{
  "vocab_size": 1763,
  "rope_base": 10000.0,
  "rope_fraction": 1.0,
  "qk_norm": false,
  "attn_scale": 0.125,
  "bias": "qkv",
  "init_std_down": 0.0727,
  "optimizer": "muon_variant",
  "lr_mult_up": 1.13,
  "lr_head": 0.00606,
  "decay_fraction": 1.0,
  "doc_mask": true
}
MLP neurons of a small language model. Each row is named by its layer, matrix (gate and up: input weights; down: output weights) and neuron, and shows model dimensions 0-127. Each number is 500 + 50 x the weight over its row's rms, rounded and kept within 0 to 999. Numbers have three digits each. A neuron's up and down rows have the sign that makes its largest values positive.
After each neuron's rows, "fires in" lists the words (lower case) most often at its 100 highest values on Wikipedia text that the model never trained on.

L6.gate414:514417444488557544532511489443514549462418421482527543492455480552532500559416447566500607474529459539437557448464511463435530439541471521592483427518496460507512473523646493428501494515406534526553462409505543416545410483409473413505380526503481518457519523453496484540565485514482614500490482557553506369465466592444514512495597435468545498488422547547516437563508463548490531503519
L6.up414:460467540443502548567580423523499433438591400489512520533367400557507523457463501495494527526422503433489427431532516478566538456521470549459543457517481409493524396580521541456457518456417593529483415591428459486553438565436460530507519506598536470524539475551422428536516519555543592526565463613543510449461552491518539533526469466550514581477437462558558548536467508530478468441564
L6.down414:577539529581405509480504513483479549494575461605509419561466480565555555478542422533492574496469545488468529512503566472510490521575611474522525460565405558545527475330396442530494464521452522479529519457468454429500582545529605482545543510594430512500529507434465487546562472493456475540510490394513506544560400475505442500456403461615506563495513517493487518415592411546450537507469
fires in: "the", "with", "on", "age", "at", "from"

L6.gate85:495444403455474501525431458521489558539495470486557535494486468507564535427527565478473472485395486521431602462533550421576374474542450415504511430434521529476401450580573485415523568500531514442545533487475510482498505529512519409558549507465491556530511550540453489436500538531608483517454412510590533534484554574504511534541475510473439534506485455594460393498459505605555546495483
L6.up85:546453525521549529477469509510645496542590455464392548465569467531481486482514518556432519538487448510473560480616553454519435521537579530535519496476447562569573530525484436480539550484623432468530467467523477535566464485520526448399469528494499552561502491516457491495465496486548447538635484488525587503537555566551553575477488593527460596479446538506560421487456484522418492419536
L6.down85:484496567525500447523522528459522525450493553414379529467529501504475503460429505521429402497507441511566486537522526511488496495453549559663488572494536525543504476540415560470503534519567556491593546374509475567462586510504497502488511484408405495571504430429473460495518420570431508399495476495485532529449460556483520435574498571540628616431490500484608483500461502556502501454435
fires in: "a", "most", "saint", "personal", "science", "one"

L8.gate108:471573443501463432595421486428486492502558555433447442361592522489497593557467565408545577522505472560426495500506515576551499432537527509501521415523448486486545527466536480610449521467486507527520482366488474539425537445511461587604560456535472477527486434565466478554468395506547553506608483539559549435544494487462567526506515456415565479464503532503449442452558489469481466418550
L8.up108:505471474485484515500481497531395407477558566468452443424561529499562596453381593496472542452503516553575457429481478557472646512496517410503526446562467516491489457498602506529455509514431616476544479477592502535524513478467545513574433512544452531482554535552425562599469482472474569510521536541581382528442503519553532445441439615485443506444475447458477501543545451537443517515516
L8.down108:395427486561488545504511424521504421511371499504495514585546584542461552589489526596490546586461526492505484504464422479470574535445605380527561440534515567585532546572485517474429532562495537507522462414437489637435483463469451468461526523499470495505541508516494526506477448547404501424474539536501482544396556537450613456540421487508484490493480492390526506441492411494560516427454
fires in: "on", "of", "at", "from"

L4.gate358:422400512426457509400519447545526512533474443514514510532484488552469521495481505566476523584535478413393444570451529385522503521479514421543482530487448436468553521435500467346485497571563460562577541435550531396501524539434466439461534443569434473550525583443451547513511463396542469468512514501401514417421541446505491425536489543538472465626447433502533509517517534503487526634462
L4.up358:493517505487372462551467511578474529405377427584514470595499464509509436503476502579493492479428492541557506496554540525498485492545446430557459491475546481401523420463500553477433521532513461527510508455454441424518435517466454502504419545529517504431632499389519484538595547482446540443493500539483548484510382564514385465490390458459475507577454475547436557470592575451453511461523
L4.down358:433570487496478451430527486525449467448536412512503401604494409524525466592431456563566534525492447435503561437510488486507506490575598548500467539463549547548601572536543528540531413514597481504490553407447457466488472494482482448495488591558451417527536489470472444527497575577458614488545516517550483495515521569493446518463468548445556458476450535447547462498600528542451550503488
fires in: "had", "have", "having"

L9.gate219:445435530514483465537444532567522618484501509502552491533451511427563578584421470518422432531620503519469506482554436617532509446491616526492517490492426531481475430457533472535545498530447478539573515484398472533437449527493487550512545519605549474552513475566537550513522501617479426474556577573513435480442544537628504460469490578511463480614492480435511508440473466541469549548461
L9.up219:534532536573343555485465441494400517457489522522438592497499476447422486432426499482489492537558516429504448466449419533520537468456533495428435582407453439589396553435487558535571501444536545455441579610556590491469428469538427491558418467557510383561569462498422500513525572501477429487544534527492538531481492517551430550545492548510529569514532550510510553553499509562454524467560
L9.down219:461518530547485505498488532445478444496583547478549506533506574461561511553436453429626462454456473474472424455460533388534628451570578448557492455505487534479513544488562431507545498440483414540540520496481502464517496456501549433661422485472483517488438544436565576521431529366491499407505453512446543429470451508536526564516457484420471509440446493403548539597543566560528500503488
fires in: "by", "as", "when", "to", "of"

L10.gate369:454527446535456441544533458573470413486432423521508591529478602578485509494480500463597482482498520517507459533462529495534494431574453555446584528415414462436390575481491518454536474599460495486488554483542517535558499484503613490448517544532489498485529471536481457481578560500413378469462577615554567540466467514529489506527435466541416470554441561486508515425503517576517522513443
L10.up369:449467479513485605469497566450508476502464428508510511519565542414440497412417534554495503440547499439453492495460499430507461473414496506475462515461466565532597518507447469561426480483474559474558544482513459411450539481505414421447447476467457479533576520466535441437522572487429441540517468497519505519503407452533501423614461500560540520518514546507484494484494504524548453517562
L10.down369:476513512492440482522500527582492536405649474480422523533509550506416475534480489467424494550430530521468452515485516507455561497521404532541428472488531541452524571569444504517495409554473500465582579480479563385613538612598509539555614506473554466402575479452508471480615531453487551489525534499581491564499476495457489536391504466477611434452540462531499474597536482370520443554494
fires in: "he", "ita", "she", "it", "held", "also"

L6.gate362:543488594585587422507509549550391543508475487460457453520468543469563573416458401474484551541500444473485510524492425520545502491427504495521558425546447509456457502521472436522546588487456526397438580449422451518533434494483510522500510524516498485431468559517485506493519472543502456498525543489517526520458500520528495454511526510581409491550517588447454500502451494562537526373508
L6.up362:531502525430453488601496508381437447577488545432431463488577514582489542450571463495534456481513395522617520404512460523559502590500545420533499543480470459524498531512446470439493493494454590443495527541458533617439500548554431538538472424484473464456465481509414544529587520517556500550452470506505489469548471531529514515486473449508393508522437490520395405560484541515496414530575
L6.down362:529477477511394516488492551505573459511558546505409514487547493469543453527490522502519545435531452514536420425542446464443491528564535524514450434449437483590490439439545528403394522498531528521387633473535506480525445507556493532512581469522562450413586488497506618538482562546468539573384448426548515410516520506525522446493515447445520548538449582503504431447501490496522548512482
fires in: "with", "by", "as", "in", "for", "at"

L11.gate114:487474495421483449537478563486473512446475511493578419587503446554484533516563474447504433536485467527531481524483518564423500490481518539477421491431541500576538495496598486536542470447438504517645446545453469482488522516517498455579520529437517499476535515492512537560487514527516461503467570572606486508567519594499531519558653413546454409481420509454499465465464486480508544565445
L11.up114:452441437557518561453457490459426520444538589348491559501510423488511558350517578475509453487512411471575475425492491604477513430429487492533520499493556455520494433560525480476387541463501478525592465457509559506531478455514401504519512515523433532513494543525416499558455372526536515475467441479509480466505556503531541577629403562476526502518454512485501468542451441463492468553524
L11.down114:459514524522461588616426506509520426499536515516411515444519548513403561614503539564547450476534443458495391611474494411523480542592466473548459457520455545483565494459562580544550519568546423457454495466492468523417507500467468497423561454584515520552472498483514528586516481546521549612496509508553494475474470464483532413570471459526574443491527551497546474532457519497503567541526
fires in: "as"

L6.gate156:556470505510462375465602475564515627514424471518419467508522557537580462485359530500467566513505467453552453579535527557500482526534499474502522456463437515500416429479580511499550541630476547504563470436435479475412375469441504429640507539504525528497658441538561466419529486545525544505540476389448457452475545552499506511522560492554477434464449536521481485499466490539496482443507
L6.up156:539543505479519492582549469521477503424452460518453422527566400510553532477535507484500551523441589524472436549475514444477494492558564473529663560450584517503492563497509526530575408496466416476540517404459459426463569570566504551518553553575540480477475548443483467549540442522394431419549592412457505470560424505516561542524550433466502451487477440500456514492502494597522581574503
L6.down156:576616508506490519512544449391506507460517519520562647516531474468450491525526426488533520578452511405535540508574535501459453533538559499457560474518545487440498519454449435535519359542419530476567485486549462487523576567603529525468505443434488534487419487528479449465521454474442436443498524501534544513500486494565481492375477376520418472565520483499521435446553537430462529602457
fires in: "to", "on", "by"

L6.gate350:584470509493550550517473510525548552487517461548542520382509442502493508583503516434529472468543528496543495636577547397512488514446500534500547549517512499533540437490523507499544398450467564492568450542530511540543479495508549450468541469546482539516514398479329467512511428472542551533538504537512489536478410515535531476493455525506595538541475504447459519621520557430552485468523
L6.up350:502527513546537407542505452435492500533506529546508434431538599551543450511647517497488389481486492550526484536552555478507409524495501571471472531534425457550536460537465462472548530603485558511544562426448442395477474566486486505487464524603581545583467439428567414591501527451590517504486523557388480513575510445543498545521550556512538505556474485458593477505580528486526522450432
L6.down350:437438511431560518499548467475523469469457483575476470525408432470445514466540559664522542461527516461464537444498529482482491539556501537429551454474448467576538550516536467475491528486554438478546507577512452454523466446491575446493439423476485577421451599540504459483477568548517523518640461498565533559453448489484596569470491520506475549472546580527458505494556585551355513560542
fires in: "of", "were", "most", "the", "area"

L4.gate336:571499413466521527581477415517497466464508517496491491509460464449474517481498477560407435541515563547503449446464510565551448539499488494593505521499546520447444552549435513487493514551527511531472518570454553531474466487397499545565484551535523478504538529601441607584546510592482548461502528527586527491603589506571559522454553525488465503489468507541413513564498485594489435543586
L4.up336:560500434451490501547513587554428629502444483562508488474544542492504485531584540494515468524518481426480509483539439541402497475513572440534565528552368551500592497514552461532539481491524518472528532500501489585517508514554545544530414559518415551396456445562426560546557480484483517506522539531546427413445516513508456543514466489523482501549506541534476659570511562553490453400587
L4.down336:516548490494492520452406462417495470460486452546442449523540462464469439527578477490518482515461575547504477471484568564585544536463481575601500486502523447498489578401510540457474408445409550535469564501514495450473515483498380485502511516460461528417554434422522420513488515575596516532439395371486615456524574467556504493534489474484450483474414617436475473540506525433421457478546
fires in: "it", "of", "its", "appointed"

L6.gate186:500563561543524420580501499435377585533622539444422535500559519561529433521463474535474505410557479425514513494471494573481538540513453526531440491411376517577503385517533478559587422484509543539547535512492486566541470463532545444511506548482430498550498536593583502478469506561592433512459534488619534483514570498463565524423510535510520459485407543491411425514476570536478521470446
L6.up186:528525446556544503546508513495418508578502534522409400509467535582519516477453500518510449565509484522448532504483518488556501538506483501437433468473556589558575598382492440486571544515506490313530489494468558463488472433479541622499448463530455523531425400490475541522516572435557507438468534532579488441542518563584510440447501402450573476561434481473475481485495599557414465622431
L6.down186:540478476520486500434522472521430467532372490534515491572552504449461507561612489483494542506558510576400538478570521407473552497512529544545541484522507529465482518452480402513461458406458453492615507497532465413425508414555476493564422556441514526385483509491530466405466502552496474549604537453545522617426603533596587533523471518461402530515568517456466543522478511488525530527482
fires in: "of", "to", "during"

L6.gate245:476456507498465524555528460465535592506572395478532487470510516558522473438479499475531540429545500363438510414489584496421501518476425580569570535532506492473599555510528607563447473457497513565477503457525513521459466534442453564441388560485481506416579515416463509524508486438481570504500482511496517587430478476458572533395557593544558503506453411530440511475479538481599479460492
L6.up245:575489537483526527511494398520488459573474408487469422481514460495427492444507425466454559479509441409413418405388421500527492579547476530483524502455452487480522533489538527531595566410494635530491539577609430491462556553467533512487452510458524462545522481484529416482522539479471514515444470549494508509433483500483492542518496601537491556597510444496402424540508475519453428495473
L6.down245:517501462475520447446510475498481504582479589538392464579433476446555478497531515525521416513487550545621352608576515549502516487475476503482493438498451514438369542406438498478462484568467456401402522492507516492458486481504417487564502527492544485514522491496518478542513497529546505527457519453537443413470485536546493516514508527462413423514551531450629487486459496402379505533500
fires in: "on", "of", "isbn", "with", "saying", "wikipedia"

L11.gate402:492473533414548386521559522500566511398441507536473500544485568461489555481479514573542406415446549494494567507448544463578485466525593511529431575403492563397466507502481533497339473465515515544434571545441550483493546553544485501474560517488503457571498503456489450451499449562471443462548591487488416491522382529439525453501523537471463540477516482468486494503357534573517614508448
L11.up402:506511540492447467455495575386536436575529464582521479452504562481455582485437430467420526507507435532539628455472464515559455572592469604552562474556503538604540397420505486466438437615439512521523539485475544486526460520574459505485518596522441420562545480513484455480403508540505434496495504567534432487499547489503478453481534451502544539453571599429469546480477554501502410449457
L11.down402:355542572503460475574474549518546524382559585518444559529397434515524569528504483453438494564556519490435432520547553501452502502512576395495441551519434506555447483460506492560484574499570395548523452474461473459499446542422546445446540439444435532556492462523498430477523475492475539572502514520441462516583532460498507466533505369439464501498423440521529471498492433488489520367473
fires in: "a", "he", "she"

L4.gate326:562457582506510468478475539548551559523448491509496563498439548459416505456436463507448498524535577492398592605497515568433564529552476566572505434514553524539538509535420517500521532533500490558536513477576590415380528444603504477449522463409452497523538491449457469605505442606488488452490469578573564528479442549546436569553564538561493421520465411563600547490510499488474493501502
L4.up326:503513517496531525493515497460455521482528409486515531476521515537499465563398488505414537494540439533509449460480549465552476460437573484527495579440518564438430504427528511508514530419466585520409490471478500490458493532557585492491491545473553512457527522528481475499497479451418544603603478452330507459510411533549415445445539482607428648497409447452513530532472419422509533425519
L4.down326:597466439502531485557476442550477642464500512573469511467435473468600531502458570500355513539486532409497453509502536520469557434550527475508512494515440436403427515506517608519478511503604510537567454403452437420424530489439551435573546457438503466447503498513456381504466496481522576496505477573575489567501513494491399516514451531601485500521502509530519548422466449549456519484457
fires in: "had", "different", "having", "leaving"